Part of a small language model's weights: 10 layers, tied embeddings.
MLP neurons of a small language model. Each row is named by its layer, matrix (gate and up: input weights) and neuron, and shows model dimensions 192-287. Each number is 128 + 24 x the weight over its row's rms, rounded and kept within 0 to 255. Numbers have three digits each. A neuron's up and down rows have the sign that makes its largest values positive.
After each neuron's rows, "fires after" lists the tokens most often just before its 100 highest values on Wikipedia text that the model never trained on.

L2.gate587:113090087118075124130130135113080153122166161078130120121108124114110126156126097135124112127113179154141130122105117119085114135101081151100138108117153157119101087140150164092094189119170177085115114147151084161103170117164120077145129098145147138101108142144130166147116131125121072105
L2.up587:147080125118148104127122132126118086122133164153121135128098161164165083156100130076152137109154126143141112150109094118144129139101115101112142061130116155205176150111124129156125150124135099108111108095151141133116135146116106155128151099145133115134099128138103132144104167130141103157
fires after: " |", " the", "|", ",", " (", " "

L4.gate918:198139104107110079102150126088160162120133107141091142154124113162140137121118115124159115113166144107087131140109093111105114114100107119137142102145154087145082131125130146143112100167126137152144094148157054168184091096167106116164118136098146118136091120146127156105161150116108124135
L4.up918:110121149125134116134131106100151094131163132120128136101128118163145153129096134154126126117109146150110085063107122095132098112126164169140163139099128154130149138125137110131124078138136093132121120145117136100166154169129160125099168142165113118124130113142094160136153131118139119128
fires after: " ", "s", " po"

L5.gate345:127118116107126169130166149099128127097139178146080132108142141102176145111144184106109149109154119135080095075128098108132114124116135113116139130106179130170102141150169116123116147149122132138137089170139119090130168120143106155132120133163141084128116158145104160137187135101082126135
L5.up345:094099147137155118141113132107104124111166135117146123126147116127109134067165129119104105106116123122134119149160134169148147107106154136150142136096122100112110117171128136128120164157122133117100090125078104125178143148152114099122115127133112108100093164115136145126157141129131185120
fires after: "\n", "==", "if", " (", "-"

L2.gate36:107131118122110129154149137101133132115145146145129128122104118172122102132162161141156159122128144111104119117139151105125118131139154151142098123116109086144084122150153183127161137153136117171126147125161090151108116152146138109115121099128129105097120154100132162132109155089116130111
L2.up36:167100140102112101132121126148156098076132142120111074135095148151179159130093122099124146106136141106117124144119107077131138124098169133087153120128127122131123098104096078159123154133137106119104145165081141149101157100162130173080135147089119133173125080140147140113128110100121111141
fires after: " P", " ", "==", "\n", " S", "|"

L2.gate496:087143110122122121144140164118118122072143123121157111154100132097186144117140132159090164120122136156129161149184150083160164169121122139127100119191118109163149129130136136139092142136148101151085145157109089134115093130154158149158116092160134111129089144096171129097142146117100132109
L2.up496:165138091134158113154097122140122089126139113125111094173148153129141118131153115113116132140119135138139177126157144102148132106094157103166141106150142116136133127144131100137165106097154141142113147110136132135123134087107122076143139134103129146144155111126135137080136146147132122107
fires after: " ", " Ra", "ra", " trans", "val", " S"

L5.gate948:133140133130129120166133169114080111101154125134156133094160137138151122072136084124158140140111130152119112153107137125118124127139097126140103170129179157136135108133115088146071127116095140144142129104120084097112112119142151116133109128115134090121147111111136093147145141071159130095
L5.up948:138103134112113153179103126180105093159096106156144136157143158151131141091172126149143132077121150112122136127136170136151127153116091150189130126094101183103140115120148120121141108121078129119140144124105152131135170131118145142124125109133142142128109066139126135126128143107083112127
fires after: ".", " the", "|", ",", " a", "pr"

L2.gate396:146122113111148115110148150109113140097126131116103111117078110159087145152141133102104119141156154173113101138128193183134107107086122161152112125134119077076126136127137159149111131111149147121122123115128132122140131125125199151102103181117129151132175092153141150119110128139100115093
L2.up396:110143147136172123091081151184142182122122163196146126109135137129110129080117111139110128149143096108143075115169108146151129135106105156128142150097129136135134153118114138114129126149116144129128145101124092097112148149103148177072139120134144118157137156095138098129185113107116087129
fires after: " se", "e", " sp", "F", " Th", "c"

L2.gate83:161142161114139110095137211088147103079112156102092138139122109069148149135161087105147116144122124141064108142110125120117113085106104121124152135158102149171108116110192114134148117139145120100133133176143127116151145138160159145131129155111151103121107106075104136115141194113097122152
L2.up83:137090108130146091149094151106099126109159181156137137146136136134154169109090140100142124101102138093106113098152147123116097130102119116153185090152146124138163116122101157120174115114148128141111154136100142078122149144132112131111122172138106128157127114098101137098115184115125135129
fires after: " se", "fe", " ", "ra", " Lo"

L2.gate726:118106133108176104174151096096123158133117111154107083169119126147123153121110114124115157151137167126173151092144184112087110131083150124117100110114107142103156086123125139129158110131142120141156109099130103127131133156144139186121145123104108159147084126139116111170140131116104128152
L2.up726:096135149162110143113117155151140142139125166141113113140128119114105145105169150137128131122151125127062114121141116130126139161142105136136144101124157121105105123115158088113164165175106173157137096112130153112144123155139116150112116132129141131114127094145149113123169121098093117145
fires after: "con", " Con", "st", "t", "as", " st"

L4.gate130:143150119100120170152117107132135146102149135115156088083090087104135131128131074136151164116094140110085135103071132122141149138116111123137131158133132147116114096170127118138111110093140138168172168141168120152149089069154129183166100078082118092155095166122139164131122134092132104124
L4.up130:145134122115116119151085125147137111161103120087125102102148082148151102148090112174130115184122134112105192130184115093169138124130168134152125161145118168113123122154122128150186124138121107124116150116149111127152167127145133158151134127121113142121075141147149154141107133106116116139
fires after: "s", " S", "p", "c", "ol", "."

L2.gate355:128149137133125110135103128105089101134119135128114128080121118159150147128131103130133120113113146146139126127131136167166138128137143169171072145137136165158116096145126130158164152126084142156107115100110123116138125126082185145159140122110120108131134110143130160162117120099120119121
L2.up355:150112145126132120091121132122098154141137143137130183142163163098127159124184103146132130074096106161167115096079116138168122166116142134113099122145138122156110103116095084082136134082095192162116122133085181076113139106100150134150124108161115153153130137109123155147111168135141118079
fires after: " =", "\n", "L"

L2.gate388:133175126157114157120132126130128102135108131133147112116113104142138118156144054134135122124156183175159123118135122143129132104115147131142101124121163107141127130118180122130145149154111115139136170117141116129091072119137132100136123149141130116152132167120104127139118080090133109145
L2.up388:140108142150130143110106103145113146088152148148126098136075108109117116165134102136125096226130133100111113106137129135128126084118138151134118140155147112118135126127136102135156097169118131084134108088140156116153140123118091136127075137141126117134070139130137173109152125107101109147
fires after: "al", " inter", "s", "er", "ar", " War"

L2.gate408:121107185143161121129106144116144129077141140083152109137109116128134119129142148091149105126147125137154152144114139134157141124127151145146095106104130133119113105151165129149083197158126154124140136120100104135108125130119117138141066145085107103142121078124139175138095132146117075173
L2.up408:056130116133147115163100094103126170147155132138176149117108131179135180137121085149090159110113130102165140134136156085166079182134097123181111094134174166166151203143136083158120121142098129129124164156134107152114148129159120119140142092130132129129128147080115157107092167107123128123
fires after: "\n", " to", "-", " T"

L2.gate360:132111139120100087107139124146134081137067101106152132098126103150119138101116123141137144120102099150153129144156141109101109153128117179170134120150109103149126073105112115132110128137115139155143099126082172148114111112087190131162118152136158157137098155110124112137143104118115114070
L2.up360:132148115171119152131123106104124141161114125142129125137122142144172103153116126137084130132130081141123139176164119068128108093077122143103128101086138090088100143147125114137173145144119130107100126117113130132106123107089086130109140121104119116104142153131117144130075150146117179150
fires after: "o", "D", " so", " D", " Hu"

L5.gate635:152163161104162136137123132120146128096116146102096147148111087106096141072127147128128090092109129108109091144150137122160085128138125141106101120068107161103127137106137099114137169146115104161139109108142122116140125143155143077111109145136166122133168135116119111168076119179086119144
L5.up635:129116164152136104103144095113144132083156124147141109148145140159104128090164122117107111133160113155108100109096143161138130144143134119133126117149105130137146118088104182161126147154129103178109112135151126162054149117085111160152168137144152129150103120114135121117130109122115150130
fires after: ".", "-", " ", "y", "/"

L4.gate5:133151121114103159137117122144140131131105106132151186127142110129130095107139073096143141106112115095123177152116157163151130115175104156122064127103162124149104108160069101145094091145155132106126107092136108137103132139119124132171116115116141113085143094134163137133155077118138149160
L4.up5:106073112145129128132136161128093166178066082094093133125157096183132115122105150120168117124138130135130092158125131100131084146095165116154059158161080114129151157145117134144075128149148136125084142110123122143144085094129121160118142120076112186108125094121074106136135145104110111168
fires after: "g", "c", "lo", "ag", "od", "ab"

L2.gate645:095073078154099118135153137109125130143094103138135118082131152094133143089134126120107135155105112162133100196134133121107121174106120163153110132116086127170126143120174097097117132072092135160110117124116139156107097080166135119161168134155138128130141095110097109159089179137117137128
L2.up645:143110117116139126136128141118148117121167133139163131104120161138103151094178110133150084128122148138116109164105126112153157150119142124121123111123160169164145114111125087158110160120102167160168113115116159143124124190125130157126103091134105134123099130107150138121123138097158132145
fires after: "\n"

L4.gate930:115112114131144168093146119148145126166094091132192120153175142123118184180109118148149134090144133169131153119135114105144115147141137128099145099130191062125142145164111111115147128143118136095100115123108139141169111128133160147184101123093140099136117134176093110161140093141153132116
L4.up930:156128158117144140146176153129123127123153147089117117149130154144154076122097132105115134157131107101146124140141139167149108149114130128161119150165107122123169088135096140140145158143125172113087111135124141141161137131126099152114141171107126135139151122108085125078167133083134148099
fires after: "s", " con", "on", " in", " County"

L4.gate125:095160136153106123107144123121095116112149099165104090173141126105132152119116122140115145119188139148123150070146106122113119117150132114153142115146140099127113121131160122095121151171157133148113114192144090173102104102116126103174126156142160100087117110130138108107166119101129150116
L4.up125:131123117146109132129145125125137118134148133155164131197095123117165119104142153132108146160101149128175116108085119147095103113180133122156209144094107169122132119104141146150117124100136121114137123143129146125175106108122106142176119152179139121150098146095103109104147157086101135167
fires after: "an", "n", "in", "mmer", "man", " "

L2.gate581:136109105124118152122124152103123193094133132097121119117111142117155150100134153114141131083124082161086112142139119127121131157111122151163105142088138127101149121178159121110066140150127098131106089110124073131104136130135090087131100087125122093151124116161154100143138128114145108124
L2.up581:142118089102152121153151104167086096120196145122106133096156143133143171171130116112109150140166081103104119166115111154113123101097105153114080129116119135134135142075150117127123126127118100160131168171107142150153131105129136094165101134133107195117173096138152150163116128153090108172
fires after: " as", " a", " the", " A", " Mo"

L4.gate515:114147129139082148136127167111126091097089087082147145108114119121116127167113160086146145093116150111131133120121166117130172114133117171146133165165178134156133129123144143104117155122117097105111110074155082139171109114141126109119135121148126112167107153088135142124143146144148075125
L4.up515:174157093145157154145113153129143154177181148136139117128146116117159148136112088131117129137180107120168116158164126111136132141125111102133087124138164143152157115114131114122123136143149142134148088119123145169186123135080150140127145123163122130118125125170171178109114114133147163136
fires after: "s", "am", " vi", " M", " m", "av"

L5.gate668:114109119144104160119123113172101128139111111153093153133123096162150124110124161117127104130136156106125181101122141107155129087151145078124113149137116189124109145121164122099158161126127061171127085093144118168142148138183161135124120107115116081125146126107145093158131156128117111165
L5.up668:076115108151140126121149091142120130099147138131101099120102114130197093137080105112086157139122170143122167142115110148145095186109131156097104091153133129159159137118131091156141117160101102161111117133182122179105100132175100134153130171153123089159156136131110125159097096124118127083
fires after: "s", " S", "ite", "S", " f"

L2.gate566:126114090148108134106138110078141130136141154122113103162136131137122100121141131090168141140116138165129164157147175062124111115104169106164094081119133132146093154111187176149107099156142102118183163129146081147130113129117144132095125127108119193166108117130122092146120131135118079137
L2.up566:118154138105102120114129141115118133121133158173129143144137177141086126082123124124106167121162093110094148132147119104179123107131119128092140144164109139160106176158189127157123153112138126111109137152153121121135090177117122123147170178135194103109113135157144098108134102104129111150
fires after: " A", " St", " S", " T", " M", "p"

L2.gate555:135122114118120177161154095155124135126155142121096134110123106076098102127131105091139114152130161104104110171113166110122126187130138153160129176150155151131144109212125133130126139127100122140162123136139139121170181123099135149145136109113124117153120146096129123114180086116129090164
L2.up555:146163097107137119122154114114138147140091124128149120122150120135122104133114082138092140172163138128159174142153163129142130133131127109130122087133162097098154109123138120141162133138165122122100117090159116095148094129161110110124143172140068137128097152168132176116096122116089149149
fires after: "s"

L2.gate18:153115149141154128132132158143128145113123140130078082142133095125145134148149101145118090129103157120099161171106157124102150162082110153134144117137111115101135095141143107165139146121121113124087151153113139146164151188163169127117107145107129113120089141119139128113117046104148137174
L2.up18:141180128142123118083095096129129082113132095177120106165080128124133111130134096187117152145087192139156136087119119122142131101120122146151112086153149131128096152146133119121127087105139124134104158100121099132137149104118127131116118120106152173148091138099103194132106099078118117147
fires after: " S", "al", "s", "S", "c", "la"

L4.gate609:124137183166070149132114146136088137053119138113147138118115145125089120115110149098076110119129146144128130106150135093192099079128139092122163148124133132133101123112143128065121145123173076135104105122083126107122116126116134131162120136153089118152095149150145111144163126155159151097
L4.up609:134135105111135168119136127154117105151142142083115138140096134131132153122182153165106136169141170134117113120115152120151062119147098081150127076102112139112106127160143124145131114152122106116189120114163117136125133090176128118101129148107152101099130107127130146109140148154098099144
fires after: "\n", "-"

L5.gate438:108112111124130130148120073113088104129132135112097119123154134165119208151143150143119107099129134102126165126133127139114117173130133104095180137150120082129133160126107134102066108125131165160129144121078082158140117092118098168118103148140101092099132139125107076149108143129139109142
L5.up438:147123118116137114108118141083168095129110104153131121167108122113133093159113151120137127127102155114172141090116133129125109119153126106152101144149148092138119122149140150117118171082133125129154153136152100137145152119115100111106150151159109114085152144136134111067145120089146131125
fires after: "'", " in", " out", " ", "s", " with"

L4.gate315:161117088119133123126114102091118068128134143136130153103106139131111130089062140086146093111094167160135137154140132178116167130149176122190157111145154127139148133103132126135147190120124126127165149122184139175107128131128111148135165119125151144096153127114155119112160122076156145083
L4.up315:118122135127138168109172132105119102125094137120143132102121112153109106126118132147156123104111115140143133134112108133124156184130160119093125103170120144095155087169098128107117163129149138118084123125167159117111140149100092178162102155126155123141137105159103087076109118133110134192
fires after: " ", " Ra", " so", " So", "G", " G"

L2.gate804:152133125105119128097157137128147144092137068166132138108105114143110101144129178111137112126160114151155124143159116122127096134105124073140159078146143117142132166111163155107136143133143134126146106161147094104133149126127124149177130119128128145142124116154146140135156109102150136113
L2.up804:124141154149106105170119130133107119164094087125107107140171111103152164125147102084154158083139135138157130107140143137147107134109140146123130108146131157133133108143141144098148096116131131133090128137100109106101108130130128133114119159154158107204114105129075102173142116141142128079
fires after: "li", " po", "la", "ri", "ma", "ter"

L4.gate411:122116119138111128091130142094138123109106113137142117077157084126118140107117071126165129097107122145114152133140146167139123144123158090150132135165154113089125130108140134136090134156142071077130089101197125138130090136126157144151115141140137139120113124135086132123138117128118116129
L4.up411:134161144124123132153157119168129152098128120138106137093128137093149165152097132098125154099139098077154127127123101154133122185061069148140100143134112139117092115061174098118131142119134105131137131114138120110164118136118124148140160127131081104190126148168122123064118135114131127115
fires after: "s", "st", "ver", "en", "on", "n"

L4.gate422:126118117136119174146134084074084110131150104152140104123078133126172150113103110085167090113104155167163138106114095117116117146117171111079135149135127119123125130126181132103128208150178092125128115114111085114107161130108102122144107138103118125162133117147109141139145083135117125135
L4.up422:092076133140146128067122170133096145149109146152150146091157116119126133128102152143123122135139133175133125093127130111155112119089120102109083125148124102154095108101089116104155144143139090127159119156147154162103141153157117112158129141147133084092135147112131115115164101124157108126
fires after: " as", " As", "s", "k", " become", "ten"

L4.gate781:140103119140121158103145120137084128117130121098149137101110137116079162092134185153101130111158158113068103131131162144120077080126156156122101101141120129136111126113125137133098114146086106164140108110130079158166116121104130080122116152143102157083138134129158154120136163155099116103
L4.up781:124144131106161104121107160152116145118141132132126111118119130113137053158091110172094149117119107086115131122130131138124167122107131126100141155144148159136129108124089131122067146093110122111170134152159118134107149156108147184132181152168103132116128120114140133109170096108108104141
fires after: " G", " D", " d", " L", "le", "c"

L4.gate857:123135126151138104128114111142101108147088133127113174125140165140127157091110134127102153113134139136126123120145119120177135144124117150103158104082089109143102132142168116131120148134152106081076059154061142126059157137101145117130094123130141147146143153099124157113149154178097141123
L4.up857:100089091115149160113108171123131113116150133149106095135111133094125154129107138126150108105153137177114096123140127118131119100143089077128115136090134169124122165112069106115079169108148135098105107108129117127127182093163157138137127137095159128127108096108131204124167145104147107107
fires after: "\n", " \"", " (", " book", "-", " K"

L2.gate1000:070122129147147120139128135139118127125123131182161152130078145172111138124146085181138117100135162120127163081114140141071116139128147102127186099177129127151136143165132129097106172160140072097110086145115098121116145136147151120127084111097152124107106139109130106176121132161157144137
L2.up1000:164139120133148150110130104170145121099173170133129131094131143127121122116125093203127094134081114124114099128108170156138108140134123113116136128106130116130082141114104161144109136111121143127133157105133077145117128150149105130081122114095125107102078109122114160112115144100107118105
fires after: " st", " ", " d", "s", "t"

L5.gate233:163164126134122121099127105131132174155126119136104138087106136123121123129167116115087128156122161100140107125126153156138094113122130119098119123104151171104135163066153111129141160149081107145138131105156147150111133147163113095141118132107135087082102112120115156078114118151143134116
L5.up233:137130117164160128115135150161124127114168166104119141114086108149123117092166144132088122116138183126117149112162131111130105104121133128111158070078127160135076155118124092137135166149154135130071082145111116171162099142110103094109109121100150109126185106090087148105150093151117125098
fires after: " st", "n", "s", "st", " St", "it"

L4.gate710:130152124165107160112116134093162155120129153126123114163135154071094128129092136093110081118094130102097124096115176159141122089161127103127108142162153116141094124125121123127149171121092158110116103124143110145110148098160124073177145100116093093117108146120149126142085124129138115120
L4.up710:122113114114163162135098089170176183131148083131156127094165110169118106102136126106151129140110134045103100121125100117144109127178161127132127134113088106130103111119126116164122164105111188145135130173080139108140121124126126116142109118141113130114122117139134080145106117130127154178
fires after: "di", "us", "tri", " pro", "ad"

L4.gate750:165154129117124107071116151147144092116128136112170108170150144052104151165106152112103135124109153138120143143125137149104138148126088128114093115105170124188104132137160127119127110077160129128127101090161113105121151087156099159117145118124118098155132153140137140158159093093154146132
L4.up750:137145141159118135090124097148170096163124155155127116151172140169118126116123165115161131143123124104114112132120094111111141153148107200131157094129144127096123143089092111146159146158139121117104109097119152109143154129148100107094152092124149149123123146105162102140120132106143175156
fires after: " ", " pro", " a", "ad", " fa", " de"

L2.gate503:137146097144114153130118118099105141138103121124153094154156139130129120110171116108129117146117138140107115087113137139094111116132121119091135152138144095140085145156136112153125117145124129163138136120132137141138118131136138150162108116140099143107147085120152139118150091150130155144
L2.up503:179106120097133147150124100160114143153124165104110135084097115138106125094163180122103139154109152107101125161101118103140106118142178170139124116103125178161141155132124121131135132127132127116112131091132130125175119135121121139153119131137146131124118083108101152144117117103099075085
fires after: "en", "n", "er", "g", "ab"

L2.gate909:120106111111136118124126121097127094147122121117133150155128115123165121152140105150138097109149119119143117110173101115146135119093174157096078160112149153113141127149130080122146167129103113141122127138122150142132157111114126134186079114156157125121159106108091095162064117154118132138
L2.up909:140172148112174141190132056132106097138118111106112166127086094149127090101141105146088157137112139109110120144129097127142142149128096119119111144128144141114135125128097109098128102134095121120159128150136084176155124130154080109137148121116107117095137132143129162114110128121116133088
fires after: " ", " C", "s", " S", "ab"

L2.gate328:118113075103136116166141160157108133108169155149109154103088122166131150095145134109141116107074159151100117120146122115100168147125098154150135154092157103132148105105157107131119145149076131157134141131150128139122168124131112171096127098160111125104150183105093124121115129081102132143
L2.up328:132145142138112158146137135134102088091119097149160138111126138094143114132120114128134106132086136139102153114127156096092100097125143164179140095098100113112133106124149124136135115088102124116137148125083119156110130166142141134112096106102126148101138139087141099180111100119169104118
fires after: "\n", " At", ".", " J", "|", ";"

L2.gate862:108126154174086088142136206123091121095122164173170118114138109156157127139134142118080105124112130159143154126156108107161161095156097125134156133153146143123159124114154142109121109116158115129070127144106084134099104141137109137144091071142143156180099111124110124138141144127161096118
L2.up862:092158126121136175170145123160109109185132116095069110139173162118164141115140094123100121157121178119096144152116155141171131147126119155141137151109105108116114129138104122155134110124067119147112107108152118116175129106142165148107133123118095098164182121095116170109165143123106123147
fires after: " co", " S", "s", " so", " a", " the"

L2.gate976:146116182132109168115135141114162089102100163132151156117149148114121107120106148058138119118117108146122098115124125131104162096165122126127115152113109110157146099186170155168137137093128116145128139131098133150099097155131173144118110117136123156108148159127116124104118141142178116133
L2.up976:153136134138135131140124140145114130063091117108164134147140137084144089147146134128133107129118116114113136150182076138106197124125150134150144100150141113140125084095098073161097142107117154154106105096181149120106135129152136155113131122102143158130123152144176132101140123157177151146
fires after: "o", "H", " ", " O", " so"

L4.gate520:166124125095131138114149118206121126117130179119104116148108139121119113133135106082151113133123159155181144109151164127151139139139140079176180111121125152110102110141159143159161144107133118128115128161138098113148121169127145155094099106150170112136114150079148108094162121118141126118
L4.up520:150160105106102133137163071141136163148157167102094154062165106156120089137122133117138119122108102085125122145116116110146111130092132119109132153173151138136128131100141139165121106117160112139115092111126112050120105128142127134149107143171147156133134099139122144137102146148099154107
fires after: "s", " the", " ", " located", "e", "ev"

L2.gate893:132116064146127102135132127125116129110134164149109159119120142165094127085081088178114140086163125153164118160161107148109136119131076179111144135121140133177122156133147103119138144121128095093069134148114126147104154095088104115155159123172092129121112162141117098118143183178138171103
L2.up893:137140127124159096142098102161109128088131111147128172101113104127145114105114127076145134093137085135124137171158115107147108109088135132123099115073130152154088152095059151108161154093113126108136157093148131126117158128122125105118093154125142149155132107147115120083122145095113174115
fires after: "\n", " (", " \"", " |", "==", " R"

L2.gate583:110139125141137116151116141108115160102097147107115129169152063146168136122143147135109107139137096119164131147126136106102122138127122174126169142101125136121108173124162116098093149158128122154117123108137100084162134130110109117137123127135125105129089086124128136089150119098077090154
L2.up583:111101121145136098140094108149149152112126133120150142124142097143132144135166141076135125072122084125098114117111116107142128128072140111157136109111138136175112150127113138141147109105138116133101125104096135172173111121145081137141108127137127085147119149100138147103091189106163169123
fires after: "\n"

L2.gate105:156157129152123123130128130170070164053141115123136131140101132124143120139116172148137151110167162114151171137107125134148117129101174182123148117166148151191125157073149119123103122156106074089102138102105116106175121113157132085091120147125127104137129120138129147120150127121119096143
L2.up105:127116150128168145163145100116157142137108154158065105131120120095103129086135122117110149116181086114115137115130163066147124127122147101143144149149118140156111108142127138115123114154085079112146147135141126134130088180116138124117121117081166149124135117139162076106139138112138126124
fires after: " T", "t", " S", " Bri", "jo", "T"

L4.gate44:162134131135161125122130131102119136134092153120128112146129098118121150112081143161158097133144132135090148117126120118165123111115159132160124124143118118166136097106107133144145160140104101146208141121114092137146124121114124121188106135097142126150152161085146154119161135132108165132
L4.up44:124145143127131108110112151090145148096146157137134169135149115126131094138114162162105154146154182128118141109146138092166154109097175162118148156113123111143154100123144109170162146148175100124113125142148163132130101128117136116092112164136104201128123117140106151156131113133131137150
fires after: "s", " St", "is", "L", "S", " El"

L4.gate393:119104143146150131149130171070149144131137117133133096117095125106113124134123137138107094105171154123120146089118135096096118144121149109086120101153125151125132106155115168146089114136121144089132085103103122149104092166116151117167138161125077126123111102140166111155150093090151111126
L4.up393:136132141127102102145149127137121132160131117115131154158158162116128110121134130132110151169096139164133147088139102116105181115134103121129140147110125160178115127103138121110172143141104119148081135114121161151156129151117105167193116126134118130135101111172185159111165103119116107163
fires after: "s", "st", "ist", "est", "t", "n"

L2.gate205:092171124102135138107129160154129185123141133122130103086127138152131145165125127192122180127139179088113131155146121130153119148112150108156104116121132130108126169168140119149105128183107124116169148119098135131130116135141122122124144128117140110145153093167098146132102143145098105102
L2.up205:098105117141158083135150118157135139088148133154124152130134142189104124144101137105067112156178105154152143127114125132126126092143134118086138109089101112126112134119167126110158148139115119154121093139129148141162140094123120156156119106128098112104117121109158163201115113148131130164
fires after: " b", " st", "s", " sp", "p", "b"

L5.gate655:118143148136146131145125155138113085134074117117140129123111135096150155122154156098083067102138152129102122096143104116147119098121145114111115110111132138098148142163129150111139149108074123112123091121148081131171126127095113166128110144114156129171130127108159136135130119135139107112
L5.up655:141123113108169159135105129087110149109128160123117123097139129127122164101167168124130117120161127144103103129146113135166149124091160127136092106160098139190119133130157143146158115108096121095094170185140125138125144130083119150137113171129120146161117149153142103144131139170086115115
fires after: " De", " U", "/", "•", " (", "-"

L5.gate230:096141153143133091135162132147123118115171121137173150123108131158121115127135166134134143126135147151146159178134130131108166119104124143143164116163153094157135124073139127116183104108128124119115127098114115130148075101137095091149125114147133152138117110108123125124109120160152150136
L5.up230:155154159131146117118147123142171145158149155140109123144149135112125096103070105119103162115104147154108173139123158136139135153111121121100103143172102107140119141131142142106094137130111148110117120107110107104101100123140126134162114115134158130113109119144127189144111151097138104105
fires after: " ", "s", " h", " Po"

L4.gate274:126143161102119070112141163163100077053115140089152159127123125103154104099117151136163123134113122086114115091129132160114078166104120157143066131139139101150114124097131143120121135120133114106132105115078109148127168141101143160146135094151110119149141130118173154109160091136151123181
L4.up274:096180129100117145120111091146152139148106145104174126104112125157193115159101098123096131083146100123147099192139130149114142105096154165099119100120128145143118149158091139135144156104165097141140114123107133132109098109119099180140159150152147141103145090131108149132183087105136127136
fires after: "d", " Sh", "D", " D", " d"

L4.gate561:142127177117088100155136100109125137118148142119104165105106100114152134130120163100118103088121143118107123156145118126136103092199125158142122131121132159123102108113177170121111132115135086128133099128156099127159135112146091120114152115122152139120097121150113140103149118124137101133
L4.up561:116086152139119113112107172124125152146142121169099057148159135152093111154115166115109108115124118121111135142109134107129126145115175148156132127144123143148138141117131177170126157164162092171163161158129134133144156162110131138100107175143099149145082136112132164080134098133154117126
fires after: "-", " ", " (", " made"

L4.gate896:090145155108110184140102112143080120140124141130169143121121091109125119158105110118162153112141192179139125137139098118136157143136121133087070153159163119144122147141115128129164109100133130165164110111108134164111130122106129124147064152078097111138128163077114153116130170114114120127
L4.up896:085168146103111087133126129153158103131183134125118107113161125129127134130141151154112166129101139123114127139132143129176119162138140147104113113115127165132150109145131093113141118127121137085136128109085111145136109130132137120146128119125127070140143127159135118141136132164108142099
fires after: "D", " re", " D", " 13", " d"

L2.gate98:142114146108108111115135093093130200096136153139141102140154139124098176082110130151104115129153119103151140161126109137107060182141130157137136095123135082096088119108109165123111165111151148160155127126096113137133100146135131140157109151141115129113141150131121125162148146094120134146
L2.up98:093148118106102127132111122133136132131124132096078093118169111180131118134151150139143136109135148115145107104053170075139122102146118129148112133130160125107159101141069116139122131127148110154148172115061155104146120125101168169149160152107125087143131115129181132172142114105129101166
fires after: "y", "k", "s", "z", "w", "ist"

L4.gate852:123145169122102156134122129139112149114132066164128145127085114115131136091164144124143086086164143109144112128128139151136107165152118122138103132104111083152115142102158145109143155136159121105167112164109118116145163112093111122122116148133153107115151106118102146131191088118084118159
L4.up852:122115134137159132122145113139141169147144110149113151116127127148137134133145133100165170130133118123139104136090143105109095134156136105098113182115139137124147094148158108143118132095137110069126134122105121128147118144132116112156141102170106137129164162131124129096138098154109099148
fires after: " as", "an", "s", "p", "d", "ta"

L2.gate480:129174111124094119099123089115112148112116108138130074126132109117140095125074128124157125103115135106137177118135124071109143139101154147127134138159138148145127149136137100114092117135109152102126119108097074129149126119162144131132124141135168129133150088160132209092124142105107152128
L2.up480:122122123166122123151153063115088179113121177102167125177131149134112109156131119113146111133095158104179143101145141115134102068130130158132123134142121137160116125136144170140146153176130096119099112064096098172133121137118115104131118154128157081116112129153103113094138155098137107111
fires after: "ch", "en", " K", " sp", "ar"